Weights of a small transformer language model.
Size: 12 layers, 6 heads of 32.
Architecture: RMSNorm before each block, rotary positions, no biases in attention or MLP, untied embeddings, normalized queries and keys, capped logits.
Training: a variant of Muon for these matrices, 372M tokens, 5671 steps.
MLP neurons of a small language model. Each row is named by its layer, matrix (up: input weights) and neuron, and shows model dimensions 0-191. Each number is 128 + 32 x the weight over its row's rms, rounded and kept within 0 to 255. Numbers have three digits each.
After each neuron's rows, "fires on" lists the tokens most often at its 100 highest values on Wikipedia text that the model never trained on.

L5.up662:079114128134161126091168105102136110109130114079110110045100113072129148145138139084123128179146101157150114153135172086127176165186161173149113111164167112181098062150192128069127174089161169087131152081177138119111152103198129130146120142170113124119094107142187147140107129143120157139141134072139122166161167176154091131098148117123141202137112112154137162196149207114107104136150092161135146119145146145128048079099142136132160126061123073169165130139109121098100155139105119167134149111077169126207160138184131106119157156145172116149161198106078112092105167163145132166
fires on: "p", "at ", "of ", ": "

L4.up134:127150127171055083119099159104153128201156082127168159088088053111103072118126159161132155056160192140145135163207159110143102119123161174123107114146120170085120167106157123132130124138029108096092140145165183107087158145186129117159168115182147097151103139152122115152152114085082145175108196091108151145065153095138120109098132119111113090159107175178109095157137163155138129107107171127066180118165109120170106134218142080123132159119138129151127103113089142137166124092125083163119071128134066133124164151166161115130134162169095129108129092125141106146149140095143141076
fires on: "and ", "a ", "an ", "\n\n", ", ", "was "

L3.up211:131114119141173137129097141067121112107149088140110127138185114076138108155159206126185155068129131156162127104119118162133124138097153092120148126162133137159152168092178170170132127182116171162139114066106089179085094123134160119110155163149101175090073050151123124174104099118176103147167196085157082130136136137136142118118090086125167170103158115189125107140109092109072119094167171108110054170154147114121081088144130113169151143146160170107133138140080154102134148134202115104163094119083071150082189137112193154143111187159191140153117108137118149146190155158144085117
fires on: "w", "aw", "ch", "av", "'", "v"

L4.up150:157150053208122076157143118147100162129105129096213167193104145152058120121132113125101153157091160089142143089141152102209085082145180148093117133175138113083168133144156131125089141140174144095142150125096158142152086098245072124074124127141158117148115100127111132138128152106160103103129084101116098083134078172124125059130117155162137185132192179165132136099153134108117123136132205113134107189090135140140113176124118135121130130134145107110128163198100155116089157140104153106141142077108108069173056103143108149150134090155136186147147158165128148117147105105137106106
fires on: "the ", "' ", "s ", "to ", "in "

L9.up608:140080107126095123099162107116108078087066103141045075072130150126116143139149133082127125128090083110152099141072091129103120147115135115118099179097111140134132134054141130137085144112130140128125155113118074153140075107136064088191062117105106100132101083123118096183116103161130114047119138114162081089108105147152103141171143142105090181133102144113143176179160108148080171137180125155109073115165128103121112136101062102102139029173134062159106115117108086099112077153118147123113110087149168130151075161157115141079192068145112112160159129141086184139183129124134148151
fires on: "c", "L", "del", "d", "l", "C"

L3.up23:145205175120206142135134134121193134071118188112144118074113182126132186161125119110125135175135170172171095074139087144101113125095143154158094124149144173160161126134087218140102160201137151056120109137153085116142066161105143068131144124145087182141154119096134138161120074071151121100089156085090162096108128141128113105150099066133101132145108168109169147127137141145150110131160070146134089167124159088107125173112149144129112128145190065098102115151120039111160158084151118156116083135176081129127122111174148112123117127129140142109146130105089199148119101109114177177
fires on: "att", "l", "ord", "est", "am", "ign"

L5.up345:096137125149127125189152120152170101087117098047111112104158132125078123136137105181166106152123161093149116172199049154086085185084093109162147113082119100194146102180094162123129132113140142132062121124119111115175086135151137194157103161081101151133121092106178155082143130072097139144101112122101132114121139156111159108106135144133103098168119113099045133166164176187111143127108153093149092136100158147056075057072137198143161106119160116100191114094089135142132122114085126157155164159142092151100142127151121087083172072160175126110119070107106177131138109141110132128
fires on: "of ", "ic", "was ", "unc", "be ", "tit"

L5.up454:125069113101137129104167178133166118118068093148112053116114087095132099148105154124106159124164095127128146127117090056131141145118160135129121053139169107133147136104077126121074075103216151110114084119096148095118095130118071145103098174084155147082107124166140146126080169084149163186116105090089146146086134181150130135104057098153131163147205124168082123080082111131165133110144144149103160154206184147104118121171135130153106138117118120081119132153084162142120125095115162122160108097053147138135134135153146086083169096152150177159124146174107033084170111114100132163
fires on: ",", "pl", "| ", ": "

L6.up410:135101170139134138134106191119111132095122128098142106149174065109135133117111068117135116098111170151087086156104117136164144157151102142178109139170093136153143129119173091087112091167174140101166169076141203156164170053108112179189118133136130135112125097101138119140101162078050105168118076145184066108156139128082171145200146131126173139155136116130061156159084120142127097158098114128131132177082135116193117151136127149090169142072189113114116138148194129133111103180119092186095156182135105162163051134130094174162093126113168112148162143161112105122166156154082141158
fires on: "to ", "and ", "de", "be", "le"

L6.up650:067132142048144126116166114094169105127096126120158085122113123138126184153129148143114159131097162148101144143167151135096173102110134137123103121155099128132174098157097111145140118159138178102176065123136122092046091154161136110139069144173094139180159088172127063195062125142166084184141176116107151198116114111098161126147080092138142237143144113138092095185112176100098106094123107126181100154160114135139055089132118163072157131068165123099089135092133104120114118134079101119111149127150110101119100119114143127136138131166140077147125080140151104074134154178119081204
fires on: "att", "9", "at", "the", "res", "am"

L6.up545:138108107100113091116188163133105158072139132102167124134141127148083182172089096116133117170117151152199138144170171150125113175069129054153062079141092134136100137138083182098147122082119142137071097071153134121127112194160058124166088109121150113153158138131109185099151122065146137138099136117185127072111105127093102157146142125157136112131104149165152152137127126121114118156154151098120118190140166153120149147195064070106152136080121117079163082168120061167180119117132183110079101120151086123067193099076138151123145091088136151098113160127149154162103102141168150183
fires on: "im", "al", "Val", "vis", "val", "iss"

L3.up448:099170096115159149089103163128150148111120122081153103194128127173115201139140104105143094165090144153112103174116171091178118002145119160154123114151087128118120189119112131081088110160161123202134144117172156088092076076175187185202145116120142163093115131117135105155135087140111077092134133131126140084180165148124102137121133129129039202147161188157135081138175136110115106143139096178149108108094126140137164122118178119098115099170108131174142167181142186168134120136113105159106158096125121086153152081128137111104122105155136143146140153150198129141142139112131175184
fires on: "– ", "| ", "et ", "old ", "- ", "ep "

L6.up30:120111131131140145118167094183098122093163150130133138086062146065076111165123149107171111113153128132096046089155079059149079147129167119143196106106167173122151212131156143110141161057174177162172165117149160142126087127147095145105118142097078083137061122136116174140116163124150135147109082128121146191179093108108121149133112102113107159168128121165137115165131203138104108163164096152098150140168114144139157058126090080072131101101079119158091131146162109169116138147143169160162138101171100181141156154143112146132153186106132089140091149142114138116075117147114207073
fires on: ": ", "- "

L4.up399:056142124168077111107106108135146134123156109148174126110119121085135180227110058102126096140130136156131110097148083154154139164169109182101149152109156135149117118160119125114153162137097102176134131158127136095095111121121115077089139145079154119099046094145143157099160099183112149129079147091093148132136089102160115120151157160103186148140156169106122128167098145094143135160088150155000135105118088141125156083044084141108092113118135106081190157138171173101137073105120106117133081116128158166101130158146120198138111060089163141095077132131133122142070160129143124088
fires on: "his ", "its ", "their ", "-", "fir", "- "

L9.up405:157173088131087165121152104066189164096135174144133072104160073087140158054148172073146165125090093119148106146113094159151143123088198175163163176073086130177158178146081154103163097091134137087170144133062087129176132135108066105142116134118142131166129112091107151135146189158119120120123162120156125093156173175134154083117187153123102068098102078159130126148102141138106174108169151135102129127116166142118105179210143184151114118101135149160134105149136136162187112144144128109117114117115082130125181162213111104100141109116083106173058140109168110099141110125142120145
fires on: "Th", "Ph", "Gen", "Med", "Or", "Col"

L6.up739:135136120158128117147132165137093104085102118158112096096182113131093127101159149140160168111118115141153149167137149127133137166116131082123103117125093096106147105166181178137104138107139138179118156095110154087164078091116073113176098127100100139134067133109163152151166092131235145153114096083148113087107159096114100167140168181056189081095114155157111143127107109168156113120175145136129229117078104142144061094143181165095151097131093182172163139166133154130171192105088194142156058159140151107103185093151107115183127133182089132107159128144148084148172131109111091142
fires on: "et", "pl", "d", "P", "et "

L4.up653:118083171141135137141109161134151151121108172112111167136095134129178170184154149075255080166162126174090143075147122172099106145103117110097165116135150126141141153119161146132078173080132180178149107104177097118144142126162150182078092082161148129171123158112113133095126164132191109130076124080056140082088156142151134118131125112129068124127164135109159108110126145168171052142121106165101111114141102083144074141125113131131123115146139171111134042095155078129165194068095137089156122131166112110134114142180123106093098113101208183181120137121113128137152100170112151136
fires on: "- ", "as ", "em", "erg", "ary "

L4.up91:124206159123170105068123187143100125121135131123139114133092114113151099099091094077139133173179126159075157073144093146178069052094134158080120101136082163163165118191141106127099135155176115129112128107118094126142070097102146120159141068119167095179187129145127148119139133169142106206156153154164057085100132196147184072133133086132133172111129158115126065176105144123161088197075142164119173115153119124135169130141118136113069124155158142122144113046120114100147155150108115126117116113152080181121117078143135152175156085182166097124131130123146134164101100106133143176
fires on: "| ", "(", "- ", "atis", "fin"

L6.up408:129135150106159127114094161141220169078128119122089193137119132084113120174162106142133122119111151089143152161166096123091157147148107100109240110148099180151107136170091167101165115137138143116058100103182115128106150073145108171122154160123109091114096119142116096115109159174145174169102177157110092114114160111109177117079130132118137168095156083106114129107111160170068103146119186122130097175150164113134130092151182121179160129073130123099153087157178131175157116160122179139138156155129120206117111099168058061122148081120181111143152154095117094195095082097143167128
fires on: "and ", "ic", ", ", "was "

L4.up709:082190134180160093151135136084155157181171176084195146179083113100135126117135114069158162197122179104154131161090125152133142123159185169077129080145121179073100138140154124114117128156134099102152121129110168088137095125170125132156103152160141130139112101097105194160067168152130146077157125133156168081119113100098074150118211143128146100128150117152176126142153136147179092146082116160079173197111056095101106183118156155104110070158157140152129167143087121139120146105117144109102106158135102138076144117154089171150112151123103209151158124156154084176150176084133105129
fires on: "the ", "s ", "\n\n", "ay ", "ish", "th "

L5.up108:146084162135110092050102071143130153114097080126148114152134148084131124180159114137136130157151154203147081080123116094145159161098169173109154186162133049093123144134158129167085074133113120102131139146099151126121127164140118127127101158199109057143124187144126150131175086080134147108106110128136142092171085126173073166205182080106136131118173135131159214122154122124153135150188118170179158142099124121113108195076092118119097153114109139207084166115180126116180113127163167128131146095127102127168147122118091127111193143144074115127121114138092101152146152160109140194
fires on: "p", "for ", "who ", "and ", "irc", "in "

L3.up255:096158118162111134040142057093150145103128137133097078111093132143104126097089137145130182129148125126088146100117091108112112146077161184090150126154122112141115095153046134154185117114108091160128127166130172163137151173134139115156175072111141087145114136154119149088095135095156148111096163142143144116077119173175167125150162106151105092219156134146180124136184153133086115132141104143155164199141077100145086150136183141088111205157122092232072195127136113149111146129160109160099077170149140065148092118105133087150123161128108087138133161138117127159117142181170073127
fires on: "ish", "h", "on", "an ", "and ", "in "

L5.up155:092119112223091048130122138153151097135132150099092059086151051159159153154143134138116079072121171178126132090116111101100143170061185129213047110143191130072142144104155088102143093168163126107113113114142142156155205129151145174151135158105095091118129124163108117129145125123125108128123168173118137122108086151124123103101109119118176143122151140090119166125105112093111099174156126119131148103114146125170169080084098084125104163101121127089132085118080133089104099152098160094077127145130086153166145102198144187173172097145157127107128142167150112154162097120040161114
fires on: "–", "| ", "/", "-"

L3.up50:169134123161085116061095103118159115124106136103119111171128106110184089139158100114147172164137178149079111133176133156131177116138083119134126149186095160157083176118131102132165123137162163149134112057148183162074095132193144188123121152163131149136124200114153022137120161133118101142097144100126120101105142077093107151147077152105047153162121114152128110118085159185186115117108150117113101106164123118169096089143233118145090158099076088124148124131153150137091156090165131096112072124170083156114129124180130124158102154112114172128115149135175184083188143158100157150
fires on: "– ", "riv", "e", "vi", "- ", "as "

L3.up152:149153128176138201104189132181138075112142098128088160179196149159100134126126130102176135119133133111098140138115113116174142096130094116110087149148131166164160116095113146116175143126130093141098144109071098173102102116091121148148108094090120075073097134141154175118165126115134118116098144150116048110147088136103162138173151148131149131121150124088176104088121192154115178147097103152108157085099122126148132096118170149090185175139127123195122036146040119066168163138154118067140108104122099183101173086153090152111099112113071166069124171056146133188103157120117123090
fires on: "| ", "; "

L4.up286:131127207064184137199112096081106131092114144204151112120093097084096159098065105139124143149129128101149151111145139109163138178141120162125125089112162133169101166131154152090157137160131144116155147118107107195132142158155113109074116123198113114136183157182178131122115124089129098121100140092140054203173146184152106162139115154064130109183142088131125143134110088170093105158155184162150184140141167148179126089089188134115130120070143089112161115141125110111118109153142127141122134151083124125083083083166143104164068130149091147162108216134113104148126081153104181169
fires on: "–", "ard", ": ", "ol", "of "

L9.up365:146107109114148094107132139045142117152077167059109143096158140162144110079127147146151128130096100145132099118169146133136161141091178148085051139174132146107159091141179099151091165072120089124169126124122140089154121143080127103201117108121108137114059134144121123163154086116158089145101175046146147080112152120172088137108075140125097184130060104111082165157094114111186172093128128136110179166086112064135094126143095139100141155149161053114141090070127100122123119122098121149156158098137178163106067208097175166119140159119148136185110135185109126107143172113144133085
fires on: "l", "con", "p", "n", "d"

L4.up185:165120207135113136141143132174114122084154124216097102140135117105116198115134124116118121136132160136109139146160065178121156147169132145096159142140119115150115075119106122126163103145127110084094138137139135161115175122124117163166148140108136167146159118143115125141127099133076192134105133174142108152157131125113101149085117162077158106149159044107091111084135131144070163167107095094105116148132080131107175075076088133067079157120103113153109065161131097130194086142130185054109104147103174217125100156177106090123101055145143094101139162076040102170098151112154182124
fires on: "and ", "released ", "tt", "but ", ", ", "ell"

L5.up361:107112102143146125130124160111086105111097146139124094114129112121091121141066123147145145064137126121121141054128131121200160136102082146113148098132195137042172119096116143086138144121150120150040168111108128174167094169180092094104088133171104155123115114166091156147095165099166086096097142158082162136124198061129122091164096086171161119197148166114125094168147130116118137108136119137109142194098133074153185168153107112130139170143146106141161123113110113143190135130112085123144117135162119120094186140103145102119138200159154091102115113041132080154110056139068173070
fires on: ", ", "0 ", "and ", "1 ", "2 "

L4.up337:165139109187106104151089096184136127138137030159091180128139115135153130134118185169121079130152110177136136185164102142170085109130096135150143156141152062134108116138125120138075091095111121107063118138161177126123150096185194116109164092134095125164081146149142120112079120126110152073090200107144138161128102130135199195115172125088089113113167150158168160159113108133151146114113148149131156110144066195106074165181143101119086160137105095136074156108141133162159134090113141136099070082129076154151183156121116157170080099164116107180059107161122152139162090096120107118
fires on: "as ", "and ", "As ", ", "

L3.up729:118093130187077139182114133124101193098183096148136136062113117149143135096111130144098117110147134101117159150129113133062151162105115134128107132105154094088114101061124064138158032111127112117170083165129138137189151095106193108151177208141131136155089128150190117058091107136122113134123107120105186117215101139134142129084075109130138111152107129101091096163105115186106095162089084100104112151107092129131147100098183162169099157127156122088162157109134134128092164117115142170172153144109111163106118110148091175166155046193171152154107116164118124078142092095157143173
fires on: "-", "s", "–", "ver"

L3.up188:090191144188152090089133097099128142136157122133135154114086104148132171081155198076148161090171108127130069111134134140182129181165145132134128115151133192140156098165114127147111150100150146201090150118084183148140119120146161030118176151139088067161139096131110068144100106165083102096097165132153057128134126185135118151168102192155146113095091132153112148144092133179127176138148131127132064156070159113132098116127157066110088110109133147131101187158133108135083035163096130162127113114158123168128166144096094102145093130119110136177120107098099156068143117129134194111
fires on: ". ", "). ", "ig", "og", "] "

L3.up300:117099151183108130163176186120139109139112130122143149115120150140146131100167120137144159132141147148132140128146133087174096102156142138148186081125072148183104152039140179138115140149098103106166105027144146178084089129092136099083147191177124121116117192168132098109155101134146124134136176141205131177182093172115146150138103126123140149136133138108115138135140125146153094162093143121156125145092109090130038125163109148096171183148141151120077158088110151113122142200093136092090087184167095150095046126198109143165124159058109173100101145175102100099163112167127170136
fires on: "°", "″", "the ", "ial ", "- ", "urr"

L6.up11:068110154151108063112109135104146122130206165108131142148085185079162103206116144128168115146096111141144130105125124147136123143116141185124113071087140175097149144132137157063116086154110112130146094193148166094120084119161108146119140117135084170132106103100116190134108106180178071127144141140135168130141108130148085099204098087115115189121216173178124099109114177100222087103150084170120134099122141119087143153113139146128083105147078087144136171102120106119146158168054102098100089135138151126138105122092126164126190127143169159085113134139070071103124115129185152158
fires on: "cl", "rel", "n", "his ", "- ", "Nor"

L9.up662:086184186132104150159120131119139086118097165096145133171143052120162170120147120169097175142144139152171080120171122137055110158200135159145105151134147097085103132146115176153123096132090080060129179089087120147140147176146131109105130142208119114114160145172154107080136152089118173169088138061120148145130076146121127135139100142132162163148154097103146136145132123126112130121145083139060169090154156175134119160134087112152112142137152110141102101121147198148166174120109141070176179148095123065173164176147130133135143140222051127082133113125171172159169135085178140139
fires on: "wi", "0 ", "–", "Li", "and ", "-"

L5.up98:071151111117115200134118059058164140122105112131170084130099086134104172185101109115109128109108149135101138122141173157111121058162080173060143107115161118131121124117140089141108114127103117097171117082146128112099163111143126080101098161143139120162073170122164185146137092144165072123089108137161124128137141171190101090117129154115090185122148121091119146149138090116165143097220173131136162152100144112070135166114136109107124207109111158137116120163172132140153097089105080101113168077150134155131126141112124163063102131154057076146201100153116130187147211126126076170
fires on: "Col", "el", "col", "ra"

L3.up760:103126131108146087131093117127174093086109138101148133161098134101188168136111119080192162136113139132130168159050121157155171103120200091090141149157143117158106099124186133054108081108147177155088192148146143091127096106139169095167119073120113115180101131155086160181109150161106139101151137131150112098175107083107083163105168204167125150130165079119118112129114114131083156126130102201084090153157042101077135106125110125159143167104106119148115193109132119138123115098127133167221142093200068112107159178110122125103136153174112144129131097102109150156129161088142153086
fires on: "g", "ac", "th ", "f"

L4.up226:123179154122143119146108127142135085098067141155158060136081092118110129123101110129146094071096127113169176136122113111172099148073143090105125108144152159063116167114110116152113124174124094152130123176127103137127129132192134089140142165116114139139146104136063161102128113112157156118100169142124108108177171063124076071108088117108111120169117155113123072167138075107122030132142157162130126152060159167156159143076138125106090168089136089125081114144138145053109153171103134145106117135131115072099157217137137158163119124133104082063187141121076051170138171070110188149
fires on: "and ", ", "

L5.up430:070130141125063163126169167131125092102166096119153126146101125059076240138171158148166133103149168174118129167070087140106181158140131116126101077156174171041116108104149108153128101080174189163137171114160152092099099128172144072125157102088103060098112129102111098113122100143104143115152094134098133080134117098078137092124160116147158077111110097167132162093167121103143123099129144117145061146142111127108115163134190089106160159121125089123098171154170143122102130139141076138157094131154168153082099137104066175140126088121119098191166136070119134097154066131098105129
fires on: ". ", "- ", "). ", "., "

L4.up697:111113031137098152104118129114097141127165118147108146182084100128118154148097143170166109143167122155164124110096075160139121198200155123182115140129110096144102083128184154136093098106111103096094107124134144115129106147100045140178081187122108120159081126132146142181110128150104148137192073114131077097144091162116179092195163101099131133088109111173171110146120156126149089142153112105105084209104142125147193085142123128182089121130075139132158186138188123099152115114150131083092144126183158110103125130096040109148159074101166158163121096140117125158115082111153154080
fires on: "of ", "m", ": "

L5.up722:131132056166179116097081165107122090135103133121166171103151109084170115118118150179097079116108180160149133105146139127107079098107087132151121163141102195127123163141181105135110140121114055086117065170121153125143113165205117100126188118094127193187097147089128143155128104132132116109075176097145193087101124147100103135222141110140144087143118135092130161113166115150122139141139176137163166112149118113119116067160110095091072121123150059134171173124181153110170161103144157095149112110125158119098156194094099066119113121164136120105128050173174156100167163096153105155
fires on: ". ", "\n\n", "Not", "not", "Vi"

L6.up324:106167099156108167141082134123124095076152151058143097169135147115109129049114061205129042123122077118157117128115070180111107114135188102118112149096137115154111094162146141122132122114134153114140184115142122196109138135083119129093112111142069156143123086114141138114097187158214166110147161117070101133097080120142149140184141092125160138091144113138115080073138069173109162063127126130079184111147111118118118115097134086102107156101107038142181130118180161083148123116149108113187092113151126104158077155161155173090157159146146120083157134139135139139131181103112111074
fires on: "ob", "con", "dif", "main", "m"

L6.up619:125084098111087175094137126094129108124113120132086110128113089099103109101148177153136112079140119144177127134132151148133154081147178071169070172225139131130144119131165155121145155114065136132097069102046117118121099131131093141143093138131083147123088100123122166093164126148088115111161142128142083077123131128126143082166119118080168157078114156108124108215088123117138105146126150143099125135077126108114122105094100113123055137131176057196111172098149088128177131117093158120146032115143152101115226176150106109115129113142158077116137141165177093126160074140101204100
fires on: "in ", "of ", "and ", "across ", "ing ", ": "

L6.up372:071154138147099119121126127198139128109138125104116114135101144152100149099137150177115116087087119131121129102133112085178137129164174199117123141162159152167105119209118177181111112122141115050086093137100178091126104234122134139137097154141090128137060136086117134118107124081183096101112154062102117168153175068118072116146154092178124180144163143164108099146147211072113131140153137160113113122130095126103135120100096055153117103120092124106114207125117128127137100153142060128079160110122117172203090109090159123114126123113088085130073134090155101127114090087106112082
fires on: "B", ": ", "- ", "es ", "went "

L4.up682:130171136180172109105142113099164139191135063190168096077112105139162133065136116160113063094091129110161206108096133123161103166106060134170196099154104170116096134148184151089132118142098157131128140140127188111135127107152119136169148166143155146100119096097109102135168082104143133078153066114084090095134170162123082112129126156134083166177144119148085075150150130147139141114110158165115097136071105151104154153173147061182102184101118099140142136135123117102180176165074126129078134059167084105077128127170153055118088115159157146155123149105116101107109117186151111125
fires on: "ex", "em", "it", "Ex", "also "

L9.up565:147092184092140130080142082141116140134079158093156188151092149110134181170147155122089171132114160136037099135175080135124218144146145162154107092084156138122168212134142186194083135167131134093087129108133139135136071143128146116143147153127134176176119146165129080145049110114129121129084120113116186100153108088168117110162142137142120145116129143098069157168090138170085076088161100116132100107109142179144147134107132131129105164075123137123116124184135089183203157109132151177147145131188142139083110133138137064130130106155139126150135125114157121039127137129200152086
fires on: "m", "b", "pr", "comm", "am", "att"

L6.up68:178117145098165140081125168130181105148077186129110059094085148137130116102127157101167144135110170098142058112139113114154118138082148168128131126071154137155109087121137124081097100144170112127178142140036136110134085094159114078137108105179114128178174102133110129130148175116146077149099133061060051104081184072165120123104184109188157142144128175112072079150109169110137133112143160138088135141142162135141147134134160152140164142142153107069196120158171138118097115118122152129125095142131165122161131129076127150127110158198133112190155159091176071180180089098112148148
fires on: ". ", "| ", "b", "0", "4", "1"

L9.up146:191152150105137143145135121096165167096123132158092130063166086107143135180151189146133097146149109102128084093094090124098155172084130213101163164103120063120112155107105133148098098138156133173135143140159082103142070096098074164070132158146180133132132111181106134115049168110152114125167116089128093059136084135189090169154152108133147114132144132142176156156100131179128192185179128159125084074116141085136160132152125076172176146078171104154144125142130123095162099134192129069114191072162149128108123131155107129137117101121090116131113146098128140191147110147179074144
fires on: "Th", "ne", "th", "wh", "Col", "il"

L9.up694:145051144115169189132172155156152159114101113138086205088159190105156144107062140099112120133099089120167136128152129102154172165171112172093157083152119135165168065063147182119126109111219178119134031071155154115125139143138085159116091143103144149127142103150101113144154125099119133157082143126104108157100129131143133135145094133119095134092175161153110079172154136176130095142151169109125144123152123154124104145098125089149185153150122167170089126152113142123091174130173111163131111098095099122093118051169179121083161143162115085177162150101057096167088153142128129185
fires on: ",", ".", "n", "e", "c"

L9.up688:124114199151121097129133138155106075123125165106142124177183133093126140112135090138183143127131097157100154155174106159115119116140128113110078127168136188135169086126178138133138100123108091186088152138144100114208162161134119042140131132147089130118116124119161121159121012105152095090112124168145120056077133124120157142204181171083104155125124147120108184147118107163147123085124110069110183100096104107112107053089105164110109079083136095089145117131073113116120093120125126125127060075132172165130184117136129165082150121153068143105136103163153190099089156076139115108
fires on: ". ", "\". "

L5.up301:028174137136090095185100129126177086109137116109096066175108082118175068148153061141167162110104098104073102103126135084151123072127070151148127135137096166136160141133164117135078109097110128111056139132186115112099163113169166138146158122201098098129110106124102140164133135090109136146115122098072145167074134155140079107121099161148091101176145193168150092135116150110199093138132168148108124163129158127166143154169129106152137150147176111117199080124120179140098139103132131124068106112145064151142168148116108069166156122106123115122116088191182156123099132100174170157
fires on: "as ", "- ", "of "

L9.up713:085158149143144157156164171159144133115050051086105135107149098099133163137094124101121134140091130082098080117097132119147119062142145151175042124127149058110065138078139153135105131090124089145121111125155099163113076143111104141203068072120130067138119106117134098088086141088155106111117080129167194128111085133088157152122108099188151189090067178166123096133101090092119194089144177131121123152151189146146135191140087103154185171097147094105101076142084171140124125083131174130089109112145128152152097135143135147149102139103107128113183122109111141149140134117163164171
fires on: "al", "el", "Al", "sal", "Val", "El"

L3.up105:134149139138117149160108118141170145114136119185088116106128068102150134073119130096160150110160125107128123116135179120113083155148108143177210121153129164209110116122147134138120129103130190164103082127133181165062124126144088138122102115110116109149110175108106101173138177087162173184128170101157120055090183136100152179148132172153128122087177138108121117139115144163073144136121092137106085151153160110184161171086152167167096239074175181153113158127089150173064135122154116200130098186195153126090094157087133128108131137129144169138132163131096071099112129117143151152
fires on: ".", "et", "ay", "ek", "of ", "l "

L6.up304:109175146109219142124144162122115176072136124122106198141122117147087159066129055070119136172126086154181112117146148133170164116131093114132075148157116121133115146152083183124147138124133155123107113053108117110111141120163105163151153123210151122128126086108119119145143141146079134158090128133167158068133144142132129184153170148105233171128144081114117129112161167127095125151105094145129138156158120165085115135042125134126167168086093151165114112168088175112103191128129159181137065105149118137124100144170096107128069152058146143139170158098119077188078102165109125124
fires on: "w", "the ", "(", "St"

L5.up141:125121178195100156184100131109111122091092109070123166121165096100072104080131147161121151128146154120151139146110177159130094118104127131141070162126135083138120138095088156095151160182133153101160144130112139128097140165097152142127128147117101084108081130102146151135080116116154163099109156102084088214095092191131139121115114126093167075126159163077195072120174111139088035134151129113032107175142159112156153147059182121155135128116114164142109125123097179149130168103125166119175106139164120121145121142165215188118139114133197098132105133130108196130174136073164114105
fires on: "-", "w", "m"

L3.up751:055163086172098151108180082140070092088064124142122113187141116187090103114156101110195163137167151111134141098111094140130151103094115125143129105137126165113204083094158118083150108095161115082121214083106128116176111189146119126152119118113142102069096095108161151106168109116172114151128167089142100128097121123177143130090124095146145124151164121102133129078104140181134135125093162176091182086156164119163166133128155148117117154090108149101089112123048169106123145106087179141125175105083082140165089124127095080131135120081096162095095178154168178124106201121139188132
fires on: "| ", "; "

L5.up487:149116158163146149151172169175132097077132209140095150171147056098095147132122135130155160130113135153133125199120098139160102134072167186166169050146131118143107144125114138138134115161089074203139089083148133143159091105109114105102099127134142109130114114139139119163116135106100093156076127087148128138139136177128147123184172135177154116104193132118084072105141171082140144176091147093144165172192175125131155054084093104144038085207143148131103160107090110146160136152135129082174121143149113160122137142112097099166132076114158101093189134067125141098102115114138070103
fires on: "(", "- ", "• ", "us"

L5.up388:104110141138151140127121133173122124157183120169067131140135127118153122079155159100093158163094098094084082144113102143145175170142099124073142109137179149146112132091138083139084083116172117105170157111163131107117119111107102102192174137095141139184079136199104165156145134122103065087079191115094050064116097178113136200219035096164113142113139118110088131135098150138133092130103126091139149143113104123156121101097117123114114171076127184109179131163104094158102123145144123095120148063136138088158088129165158134102147174119104120140142171178076152177120176073161157110
fires on: ",", "e", "y", "of ", "$", "-"

L4.up541:153119178131116112129067141109078160154104101097115086186150117142137123079163117221138187095111106092168105074119079118107133097187133147180148077103094149141075079149136058112157082111183140089191145149106148117100127117110137141158121168097128131060087096128157111132137135116128154056096178102131124116135160120094106067209162130110162121126108124075148110166129158118158144123109164126121149180145147080172172113140153127132147154067153151134127177149158179169127099116099150141116109102138119177078085115107116183186107167089155119159099116169128203156194131141150120112
fires on: "de", "le", "se", "re", "vic"